From a checkpoint of a small transformer trained on Wikipedia.
Size: 9 layers, width 256, MLP 1024 GELU, 6.45M parameters.
Architecture: no position embeddings, biases, ALiBi.
Training: a variant of Adam for these matrices, 204M tokens, 6929 steps.
MLP neurons of a small language model. Each row is named by its layer, matrix (up: input weights) and neuron, and shows model dimensions 16-111. Each number is 50 + 15 x the weight over its row's rms, rounded and kept within 0 to 99.
After each neuron's rows, "fires after" lists the tokens most often just before its 100 highest values on Wikipedia text that the model never trained on.

L3.up453:60 86 53 57 57 22 56 61 62 24 29 69 70 58 64 63 40 63 49 66 37 82 43 53 58 28 40 34 42 61 43 61 35 57 53 29 45 52 62 29 33 57 61 56 39 42 38 39 44 57 58 44 69 15 35 48 52 61 56 37 22 48 71 63 40 38 52 59 58 68 39 61 30 48 35 33 67 29 66 27 83 48 71 40 69 53 79 43 68 38 45 54 64 42 31 41
fires after: "o", "l", " R", "w", "9", "R"

L3.up127:49 59 70 49 56 34 56 24 62 55 74 59 67 53 29 36 50 75 62 49 67 61 45 48 51 35 56 26 45 39 48 73 55 41 70 76 80 50 54 54 65 37 66 57 49 42 59 10 47 57 32 91 46 59 44 46 12 53 43 55 60 45 50 74 62 30 28 57 70 33 20 27 47 60 63 59 19 35 32 49 64 30 59 84 22 60 53 54 42 62 30 10 60 57 63 65
fires after: "20", " Mar", " May", " 19"

L3.up480:54 63 42 39 64 33 37 27 47 51 55 35 52 56 65 57 67 40 71 79 93 26 39 59 87 53 57 45 70 64 79 65 43 35 74 44 39 29 77 68 42 38 52 38 40 67 54 36 44 49 43 62 71 42 42 72 29 72 63 53 18 45 81 44 61 46 36 36 37 46 30 34 36 37 57 42 73 33 43 37 50 49 69 28 46 49 38 55 85 59 65 59 68 43 77 40
fires after: " R", " P", " p", "C", "P", " Reg"

L3.up425:42 59 61 54 69 47 38 64 53 64 25 34 61 48 79 35 48 32 45 64 51 20 30 48 27 90 36 35 68 36 44 38 31 46 78 60 56 61 35 33 40 61 67 84 56 35 66 39 36 68 69 43 38 42 37 52 42 65 56 59 50 53 91 72 73 40 60 48 29 47 61 21 87 55 79 59 60 54 41 54 54 12 65 34 45 65 53 89 41 45 24 50 36 42 61 48
fires after: " man", " count", " for", " par", " For", "uthor"

L3.up282:31 49 57 39 50 33 60 52 69 28 31 41 47 51 38 29 46 65 65 36 36 55 43 40 47 52 40 36 49 55 38 37 47 79 45 36 57 47 42 38 27 67 37 37 25 52 53 69 50 33 52 47 52 52 24 40 55 67 57 48 69 32 38 53 40 55 69 69 31 72 62 34 62 41 42 54 66 28 40 61 52 73 48 38 46 13 80 25 45 17 42 46 47 80 60 38
fires after: "ind", "it", "at", "ood", "ash", "and"

L6.up203:22 44 66 44 61 62 52 66 30 63 78 37 64 48 39 50 30 41 44 54 75 52 42 14 69 32 36 54 45 44 63 68 75 35 63 58 38 33 45 53 48 51 68 48 39 56 44 52 36 89 60 71 67 42 75 55 64 44 41 58 78 47 39 54 43 74 59 51 47 71 35 28 40 74 35 45 53 23 43 41 55 66 59 48 90 26 31 71 37 43 37 55 76 83 47 59
fires after: "\n", "|", "E", " s", "S"

L3.up536:56 52 63 56 69 55 24 44 66 70 46 55 65 55 87 53 39 71 42 58 53 39 56 44 35 43 49 47 18 74 45 97 60 26 48 58 30 59 62 60 36 71 27 47 43 66 53 50 56 54 36 63 49 28 30 50 50 60 65 68 82 58 37 50 65 45 64 50 45 58 57 74 77 65 28 62 60 53 29 73 46 60 71 25 62 43 40 52 60 43 42 69 45 35 26 08
fires after: " wh", " W", " with", " I", " O", "I"

L3.up74:52 93 34 52 50 46 39 32 87 46 58 43 49 56 81 51 80 35 53 53 40 28 37 43 65 75 50 60 73 67 54 33 42 38 41 35 43 20 50 35 82 59 72 29 59 48 57 50 60 45 89 55 51 30 43 26 08 72 57 29 38 39 40 38 57 71 73 51 77 72 49 69 40 34 27 54 58 39 78 69 35 29 59 67 61 33 67 43 41 67 28 59 65 90 52 56
fires after: " d", " D", " L", " Sc", " C"

L6.up478:62 61 52 23 74 42 53 38 46 88 39 55 49 74 71 82 61 26 58 32 56 48 44 44 60 48 31 71 69 67 67 36 42 46 59 36 63 38 53 42 48 55 64 28 40 40 68 49 36 62 79 45 32 61 62 51 60 34 46 44 68 66 40 55 38 56 50 51 47 46 34 54 28 76 40 64 28 37 52 44 48 65 63 62 39 29 33 41 66 38 45 06 57 83 86 36
fires after: "==", "P", "ri", "p"